Weights of a small GPT-style language model, trained from scratch on English Wikipedia.
Architecture: RMSNorm before each block, rotary positions, no biases in attention or MLP, untied embeddings.
MLP neurons of a small language model. Each row is named by its layer, matrix (gate and up: input weights; down: output weights) and neuron, and shows model dimensions 192-255. Each number is 200 + 40 x the weight over its row's rms, rounded and kept within 0 to 999. A neuron's up and down rows have the sign that makes its largest values positive.
After each neuron's rows is what it responds to, as a language model described it from the Wikipedia text at the highest values.

L2.gate954,229,170,243,232,192,196,287,237,102,308,173,320,206,198,259,179,237,195,190,156,119,219,188,223,239,178,265,247,213,167,228,300,172,218,206,230,148,146,161,177,177,204,188,225,191,190,181,239,166,188,181,180,263,254,147,124,240,217,179,142,182,241,242,305
L2.up954,228,149,129,178,177,248,242,140,193,170,146,273,229,225,187,246,210,184,209,209,185,294,128,156,173,148,220,194,156,181,210,136,187,231,287,212,180,219,209,168,150,206,210,209,203,211,168,195,207,249,228,219,165,199,298,238,267,264,221,263,267,258,215,143
L2.down954,233,243,182,292,182,241,209,164,183,160,163,213,230,231,170,189,164,204,159,246,178,175,168,114,94,112,204,201,212,174,207,236,214,222,150,197,198,197,187,240,112,201,184,234,128,188,199,163,226,237,239,216,184,284,222,220,214,231,166,200,298,186,221,191
Short symbols in tables and codes. Short symbol or digit tokens inside table cells, codes and measurements (x in 49.6 x 39, -1 in ISBN 978-1, scores like 1–1), plus mid-word pieces such as ard in gardens.

L9.gate446,188,233,197,256,271,236,191,222,212,216,150,220,206,198,184,225,219,239,169,125,172,240,161,212,276,178,234,166,174,234,163,216,172,221,181,113,209,208,160,212,275,221,138,246,224,199,164,218,236,186,248,199,173,131,135,131,281,197,193,118,217,236,242,229
L9.up446,202,212,259,204,165,281,217,166,231,161,255,143,219,274,213,163,199,178,171,213,170,177,187,201,212,169,172,165,184,211,227,206,105,241,226,130,226,198,101,253,215,287,185,252,233,234,156,160,213,262,324,202,225,159,214,235,228,230,209,226,244,200,185,241
L9.down446,204,245,174,269,170,246,213,140,188,183,228,185,205,200,274,138,242,125,168,217,205,216,282,260,208,169,168,197,196,263,154,123,149,240,230,244,196,134,232,251,189,189,184,203,186,181,156,183,184,263,276,208,249,194,220,233,272,220,170,213,209,162,267,182
Politician biography, office terms. Tokens in biographies of politicians and election tables: the subject pronoun he/He, "in" (seat in, brother-in-law), serving, represented, running mate.

L5.gate358,155,323,148,195,225,160,242,235,233,201,175,212,193,175,194,172,227,226,116,145,164,196,250,121,203,173,272,175,184,295,221,170,169,171,132,136,152,194,225,254,169,191,204,216,240,223,196,244,235,228,249,186,204,184,182,232,248,133,185,179,181,231,146,171
L5.up358,300,215,150,179,143,208,231,217,236,197,181,192,301,220,290,204,239,218,200,120,236,188,216,220,183,212,191,120,188,243,214,236,174,207,181,141,227,211,177,154,179,189,200,199,175,199,171,235,214,261,184,169,226,143,185,154,253,170,136,127,154,195,147,167
L5.down358,260,262,180,219,196,194,207,209,246,213,229,206,251,136,233,163,201,211,224,238,236,157,226,200,246,191,185,148,209,197,204,184,184,220,198,205,134,224,156,218,206,233,240,247,230,188,170,236,226,224,234,122,245,165,218,182,195,171,280,222,240,216,217,143
Subject pronoun after intro. Subject pronouns (He, She, It, who) opening a sentence that continues an article's topic, usually after a period, e.g. "She was", "He also".

L9.gate363,226,140,221,156,240,187,148,227,162,197,240,189,180,176,230,260,141,143,124,211,222,220,195,170,252,228,231,104,249,205,132,190,181,191,188,145,205,221,285,213,267,174,189,175,206,135,185,229,183,161,246,217,153,230,189,159,172,149,247,204,215,239,184,200
L9.up363,139,278,157,195,179,206,211,220,176,251,213,173,223,224,191,242,191,209,226,128,195,228,241,183,186,236,192,195,139,189,164,249,261,181,242,193,194,179,240,210,210,206,249,202,221,157,278,228,243,238,187,193,221,174,318,220,196,214,202,230,108,171,205,218
L9.down363,296,163,153,221,99,192,231,229,184,141,196,245,164,244,252,203,264,151,243,225,185,211,178,231,218,199,245,232,163,205,195,257,147,182,143,232,257,136,196,176,172,185,133,216,254,161,221,163,225,161,174,227,182,276,230,209,161,233,209,233,171,228,185,253
Structured-text separators and fragments. Separators and word fragments in infobox-style lists and tables (list dashes, colons, pipes, date dashes, split labels like Conc-urr), plus prepositions like "on" and "of" after nouns in prose.

L2.gate589,173,271,238,167,151,195,167,171,242,130,180,126,147,203,176,238,166,206,200,216,182,178,210,202,218,187,289,248,226,195,197,211,192,226,202,123,204,196,260,197,233,166,122,213,161,218,187,195,205,210,272,211,213,220,186,133,203,122,206,151,203,157,183,253
L2.up589,160,213,220,193,251,143,180,122,237,220,242,166,223,203,188,230,207,241,266,233,210,140,155,201,188,254,230,166,193,211,211,218,205,166,186,221,195,228,232,188,156,174,218,169,241,218,160,223,177,247,226,213,197,241,257,145,119,156,227,181,105,205,206,244
L2.down589,265,222,182,149,267,235,242,211,194,143,176,264,244,165,203,175,209,166,219,259,237,152,197,196,196,158,156,230,185,169,181,184,197,181,135,224,213,196,134,251,268,239,248,195,252,303,211,259,223,235,201,173,281,210,174,224,155,186,249,222,261,193,177,214
Mid-word subword pieces. Non-initial word-piece tokens inside names and uncommon words, often after an initial H or h, as in Hiazaa, Hanjura, Mohan, Gloria.

L5.gate1022,207,275,182,196,182,214,275,196,217,154,178,193,177,157,148,171,225,135,151,222,187,298,233,219,154,213,179,240,230,242,233,89,247,183,123,226,162,256,131,197,90,204,240,177,226,230,216,193,316,192,174,163,122,215,229,180,262,158,181,233,223,189,233,193
L5.up1022,219,218,152,190,180,210,301,177,188,196,164,168,173,213,126,152,176,189,199,189,245,243,216,184,146,203,144,242,244,176,197,137,257,235,166,263,219,273,167,180,175,192,239,188,256,230,241,284,200,167,217,172,207,194,179,254,222,170,179,194,235,179,222,250
L5.down1022,185,239,177,188,145,203,211,152,179,195,211,161,146,263,213,189,212,146,197,170,204,203,201,222,115,236,207,233,225,198,198,142,232,271,234,253,176,205,235,175,199,242,233,205,215,233,186,201,171,144,230,220,198,233,240,196,159,211,179,158,280,232,220,160
Mid-word pieces, table decimals. Fires on the decimal part of numbers in data tables (−3.0, 28.0, 223.0), plus word-internal pieces of split words like magn-etic, Orb-ital, Sat-ellite.